{"n_head": 10, "weight_decay": 0.14, "warmup_steps": 317}
MLP neurons of a small language model. Each row is named by its layer, matrix (gate and up: input weights) and neuron, and shows model dimensions 208-399. Each number is 128 + 32 x the weight over its row's rms, rounded and kept within 0 to 255. Numbers have three digits each. A neuron's up and down rows have the sign that makes its largest values positive.
After each neuron's rows, "fires in" lists the words (lower case) most often at its 100 highest values on Wikipedia text that the model never trained on.

L2.gate802:152128065115132124118127118156191167119122142146218135166167112120102085136167104151201154145153138116135166186143165137134130152141099064126084116104134112117045137101153155170175112132086102193124163109118126070072105150118122097132089167075096190161092139164106177164100099073081077076069111095125102146173065086139111069106132059101102168084108129160086104127145132116123106091116096133075140165106173106102193016164136137136124181120145137105116144114125169113154137101131157116165106174103152169105124148100178152139091080147187092093081166095135090105118067140089147107
L2.up802:135179132136151128114125077134110123121094132113068154118108145108090119147103139127159126126195096151151113152154124141150115136102166113179096140098122127130176132169101140154131044143136116117184087136159102101115117123105123152098133160143170215165142170097145103118151071105144103107105128142171119038141130212129111155145136170161153125153100052126137141096118112061119110103143092139075127165122129119140116105119082142091108133083139116116154191183063076128094187123118140112107127149167100168177136111131074179152164094141189113086082147094152123121159099095126074150
fires in: "2007", "2005", "2011", "2003", "2012", "2006"

L2.gate994:067119143123115100115099096160088121136162087055088158157126117094059100174125171155091133111113164139145078077116149155078070136178084116113140111137137107113155155113090159102154068119195103087146067102165109119137107128170140090097112120087106089105147126134128144102142090145159137094095103161118169084096137086137059148103185153122108192111122096126109127109107153136112101116143137136163091120158106170121118113131111104144103125111138153188110153125105119141169181114119079086118089154087128069108167081096142100128159145159126128147123174061216133131205119132073105075
L2.up994:091133118173065128175099090179127156083090130069131112135164178144114096138099130121071155073102143143163141095095136136136054084201055094126120149100085182127148121143141147039096152121160139095130101081155096138053086098168140139114116144110121099145101134121142112113158112077170087130149077152106111102186153080173115146139137154120139108100142114102190158142165141201088080134180110110181121143151109175156110170119121092084098117132135115200121132184147125112138142105112087075141140130095165113114128130116126106072209140170095118161148074119110123107217132128162133111
fires in: "their", "its"

L5.gate351:118125100088109108138034117198129186125112121155109130051153140079159133132173155138112102147123137134128157125095106149063110113152146141131134102085129141186113195170176134163132093163210091093145109077168129064130090111161107142150118133138091128116093113103187175173104111148095133086149146126135142116115153157136075150117114111167123151091110129130127099087171111077154134095077153125082193121130107104130114114079072107094054176078162120158095145115092126117116153096111168093076131068109158113121125136141109160162111112172144114178099130134152189145082098124134176157
L5.up351:123136088085103118222129096078166108115110100154106148108135198107135110145089141155157143146166106108122121094156169122119156131103190139105147089126114131163141113135177091128132188127063054071160129147147133142148143090118125146136112159093109134137157174089169158152123105115076141110138097082111141173071135179169077156135168140129140177050122152118147115151141137121134089130088120143058151143141167129149036179122084123123111118074095148138120127139118141145080128122182091131105135129151054083092104115185088145132139093190133146160112092176117055108085166110123132122
fires in: "through", "during", "under", "have", "throughout", "via"

L7.gate553:134068113132143102143134131136116149115126140024163136157161135100076111133107073080074161157082113075074079185117091171113132142173162162161138094143095167133146142119142117095163086141168181188169174148196122145143183153137110116181087120130060124127151143117133142071136172162164114135140162074144174132133143119097164147057079133118042134181176112147151168125135158092137176133142094045109096130151128112090112139121134154111119137161186130155068114166154124164118132121140112102171087144129175087135175141139061157088126109172131187141157063119108133136167102098111176143
L7.up553:165130155119159141161050128179068185135132179106176140146098165128107147121151117161126161102121104182116097117129141113097196114128106167140091170090091155175114103128121176040136200202134083107144141162186086153139108074116104097102106128146081116120154148135128091056143090127092131079142125119135102045119109171126134097091153139139077080128120096165053155118128111132139140117142127126157107148157132095120193151118113150110175114151087130078133153123090131081112127100159127105098125046071080171165127098124116107138095148109118147119057106132089126198157107101134081118
fires in: "season", "seasons", "career", "region", "year", "environment"

L5.gate1195:130121141142188089149132099073139104136156124173120124108083145083112124128107134148119137106117159176067120143091087157125120143159113111088149116108068090089156109112148120168151180087096148030152180149155141075133092099179117129128081065154109151154152119095133166097073123107123185137109130138108103085118117101089149134139188095117116192132158104142119165135166143140129157140091123155124207111138175135138150120142145167086117164129090152155115106190063099155144150109131127083184067160098143190127152115101109146119175112166116138152172094080059180108183091108090191148
L5.up1195:071132165167076132179195113120090046135183108106139136141111152089098078158115127088140091093140132122129113126150097163126155173083100107078142090148093115087125119133096121140163148103082135070105139170096139132142120136156131069188129131119108188164141065078181122102078094126086125210134096137089088154164147099121138171130114094113158082152090119135161160152170123162162116143161119091134092129047128094137102147112097086138121125175117163126129054204093199155096173169119099119102149150134182146152100146106116136145183064119120159101137110132079070136131143171128137165
fires in: "could", "can", "would", "should", "outstanding", "candidate"

L2.gate86:158092083102115071138105089112203143152134090162161088130145150109075127127181149155093118166202143115177114101135124157172115149099226168104096132148145122155141160168156136145104072089115137127144156141127096097190156116140070143103128096167146137075105155146167186191142123159105116145167134111076099098128044127101132171129102165154169156129088115180139136114101105124156128089054126194162215086105124158144142101097081154193084148066115174144107089117171204126068149145126118143148164148153085096116145084126076139101115121114166188116129175129159118094137188112112138156
L2.up86:120085084076134094129093174165129141135131124145109129173185114088108174176168124147100101124177113106118158117105172158148093129108186129139120111142156084119124129170116154101150104086088098066173113118142120114146152138111106093155119089103079101094126142149140176190118098087097105120128123164122163111131071202125125165148108201141187200203074138108174067142095119104135115093076123159134161074129136093148102134157080090143069149121084143111134076144126123143139113188155131148107140148140097108160105174107150143178127104155164169135158129132109180090126200102135171150
fires in: "had", "has", "having"

L5.gate780:131134142134133094155176063170161058101146117129108147086190147143101152114125130131167115097078093116217135172118109122090122104131096114107140122092108115128191195171129127112095161139116116106132137118104141083113096138119101117112105128088060130146124156098166143150085106070194125199095083150163131092096113150077122110154148109156144116096159218093086100143201176052063116113171117088141089125161119137129114134186133155141119099133130100132154153148165175120106144127112104142192111163154087099116146161106131123049135137108110109174119081079183115076149091128064142127
L5.up780:105143080159097108111126089150103105124123111186106122162139149187097139122065110143107148115177106134087095149098115089065143117126131094133154163149071149154161086138101090126141157128155128146159085121177104105112152163144155152168099165104153125171128133167098101143081099100169087141091158184151057155155124106152151081154092107158105196215148137125171091181237124156088055061102042108148094122097064123163166115086164116103126105103121101190106174136163133098128088128154071069188121187084162087130148111104123113140114104144123094154135148127116059108118093097061138114
fires in: "its", "s", "their"

L2.gate1025:102127087176114140192089146137194114137192125170135153165130148130116111150113122117108117169132112149134134144086121127164115200072157122161067110144104164154074137174119089120085084137129093149156187118138104126154108108128114113149124100154103107162159192105153145185098195176164170144128160131138113141157115135172128188116097117110166071150135107117109112104145108085083083047126105118111091134151123120131147119114101124098104138132100146157137112141109118172154141118147116101092178109159135101161134144104128224137122121127125218150120085133162099115112169076115067130
L2.up1025:150120149158140146200157138147188141109111116108157091085160150130064046150121167096131129103130062070206101147111138163148082158121076142128086184132163126148119133083187128078148192147149144185127137164122101139072176070102173116128118103065153094106122140114100104096118124109108128091089146101112102133180104094174117188135123113136124116134134161115135102166135096168111112119130181162094085164145131130158100126132130163070106147133120151144159101179101185141106176123137098088104184098170144143085124163152173101171109112102121164162104126137129067121076160113148064108
fires in: "number", "will", "series", "march", "january", "season"

L7.gate1049:070085177128197103173127147162168085130075113102084083116152081128084095109156147172138128172113129118137099112125143099118157092115169094202117130155116115145150164191103110118148095119148117112095141127142130080121086112141100141067141127117129150064219113156077124096129112173073127140123128097127123159135140100055075131166178121115145131171141077144098102119141157206118110103170160097152133068144124152088161109121101181142161106191109125174159137081164086155033152117092146152128109121104111075148145170108123103153134166106129151158183107179087095136090151117106117156
L7.up1049:112101141187076133116099157136152093146139185159120141118174156172081146123098160138110147091164096114137102108114134127179143092129148093163088108113102139149197088098123120091127089134116128129092160108132150126153151123089134155069136072072137108090125131107070131112110160151136175130132112157091178163119150129112125078073144157175118142131143152113083158154136114168093122122194181085113125132067110100141143116177086199154127086140162137127126164146164111112138104073099130135113117151137105157149109113127145083124152070096169117144158118203118120053068161107092188149
fires in: "is", "men", "nadeshiko", "geography", "was", "gen"

L6.gate510:128108123111112131153162150204109092105213163100105142058129107121090061119208159076052143148096132120121113158185136105111078133128099047145130146136104074099147123118100119099104063099123099182125158117143173085173146167149128127071137079146087118125139110090094132111143107137053061179144105097103148091138123125166140167090157107117126105109124149107074122102128147142181143119174088127157055154162172160066112106122118098109131109143159118159108125119118185111132197102073070156178114133144128131117179144152126102154107088092169170150064128114139148157155102121136070176
L6.up510:148109119131072160102175179199160142136126125133104121079078180201149110159202124126092091155124138141139120154063147143117123132092120121073091137102136149099095143101146097080174136137134026183122092116156180138080168114147118126100156081076085127139158086129153105111160134104142125125147138115120115110138079176165132198122081202149144158191124198127143162128145135133076128156162090103162085131108146099085111197146126197129129206112173132120164106148139090118122129130102119084147176116139092103158094161128119151187075114106110147125149142085155120065088127161098078082
fires in: "season", "year", "just", "novel", "episodes"

L2.gate963:139124189111151157116135140112086125097092165126137152114080159111042129136118169178194112137083100160090103117093145100106135157123054116116151157186134103149153134116057123180129124112129031140090108139148078174085104196184150104107090116077135108150169143151116128127149048066101132111149143105116074110174137104106083107102145097146098180088084063155105163144113170159133161176072145171051125170154168145084173128122170079083101162150178100106138117146093156130110077132133087111138133127163170129093168145083165082084168135133116124108114119113146154134176059112094068183
L2.up963:132143101172135102136145060150082206130053109088113115134111132184101070149188059139166134112118074103176143158123154141115178131110087114100150104144135130145179142045070159115161113082099103128144145060146095182089117181121111113154151112080164106176147153138153172102097102075110097100104086125112102120145098102141129059139127118085062145112064163127124144136148160140101109155138156104154135152179145141116138139158206150071116137125152135139149094165111107128107132105143092171144137110195133090190135142161168147142143096182185140067117158073158116125161090082094113115
fires in: "2011", "2007", "2006", "2015", "2009"

L6.gate369:158145117096089092110117145115085118161116149139143161178129165093000125131116204142150117122151096113102060150105115138178135148128171064077166145191151106138123133121107138223133135203130167074166083194158154078097171143089100120135092069115105109151124110121114118134145094098112140179145116093115156139138116069123046094170140176065094131142153085176134139128117135144121145136115133109157141130146130097152050128154136093161121146148079129152142181120136120148109139099031176140101090094136142179148094107080117182136188161151149173141086153144079154096152060112166145134
L6.up369:139154198160153129069128184140148121146146104060133090173113144134122160159153116065143104101109101077131057140159122149141159096094120041157151109080123121152187139136065127083148119110120158085096127170120072069162117122138137146119120088132135109155093066102183104124091093087104130138168156106115161153128113125096057128179122158056152147153073156145144129131115115103179157156068112088108127120129109132201124129135117101137118153160106124074090156126075099132056125100146142145125129103119121084079122129145128204126077137125193109144089109124116077088069090143140150167
fires in: "could", "can", "may", "might"

L5.gate43:126146162115128112149061119135123080151099101141100144161156093136120079142129125137124151148172112109105109100077145140148165161116168113100074071145115104117186121227139113148180129138095097074151161099130095121183165092133122170184149086158112103153109136139117085146113096156151108078099146125051153121154154077114098170116121191138130202124146130176123169104128155135070096148066165104151137144129120121110115142132077153156141103131090162185134124160141118124044135100102138126155110149134137147185142135015120172162133154197136104109150104145170066115096093137160167158
L5.up43:111058196123111066130106123130074168165150108158147176108240070067156101179090148138108149094092195146119127113118153169106126098162135118149129130104112115099091186156168139138099140137136123180136160115094114119137122103117084135087133083134141139075148129169140157161140168119135137118135170091084152139134093139117091183147142168107129155088133105156085123030107151124118173045112161129111115086126146093176126086084129119082114123184106114175161112129079115123076095138137119140098131120069184118111159096107082094090122144126099144142115120066064157139156147149121111113
fires in: "from", "is", "further", "with", "was", "by"

L6.gate797:091086084135126077091106179126168095107140060114148157130104159083167160146117174172082162155146121153080090135060087123104115108089140145090056054152109151132117111156076107138102118138082126073136128134128125096128116121089132172131099164126051092141125146140136101134090133093123129087148133110105141119116135195111112174131136204132132083187131146154155136119085138144104072066103115060090094119062165095118082151163040088172049135112120148211089093144059146105117144164176143108149140132131142074154132143074022141134145086190142134120143140191143128122099142145145137158
L6.up797:114134101142133101099126191143139177145102122156076145130145145201120135120161129130089112149137134077160130079102154063132129161133175188088126146112185149132127129100099139162094126071125112089112186183140167093113137210117097133125128163082126085106126079140118123138160122099124152067108168173066168087114115156117055184103148167156106136131103129161096119093105130162170122072146182139120165144128143085079103192113105172135103086158111117137151134084151156089139104166147151125108166107108121089137133151112161101153103114173110074105183137114124171110133086123111173140
fires in: "has", "have", "had"

L8.gate1055:092124083131129110159148145175104149152117077153107234130144137089100112145146156180085080165155179152120123123059113114168144120048100088120167124111093134073161163158126171174084185102089149085133088190114106112134103077176146170080121137129128103193136056125137073126083127084115168180127116127103157114176149119107081157121147117089162136175148133153146164081137149130166096098174079072121097172063064215088084124102132092113151140104100195162099079115148118134077124135089118146150108119130114103118124121118120196132125191207146149146130112154142135096104141099187173148
L8.up1055:111172122129102104182162160136134094111118056088121164114139109098076125123105116138075111127100093142115076151093090070192171093105103147114153060158169163148206180102042107125127136156085144038108098158141128083138118093174119121162121099119154119128184105165086089095135169125122182147089210162120073051119090101137095103148142144160166092168150051138112122150131166156129130064086179080157061114116142128136061133130111155125134112100112153144073092121105088119074170143103144153170103114089103146149116165116104135156146170125157119137099105154091125151110123120199112147
fires in: "would", "will", "to", "should", "might", "could"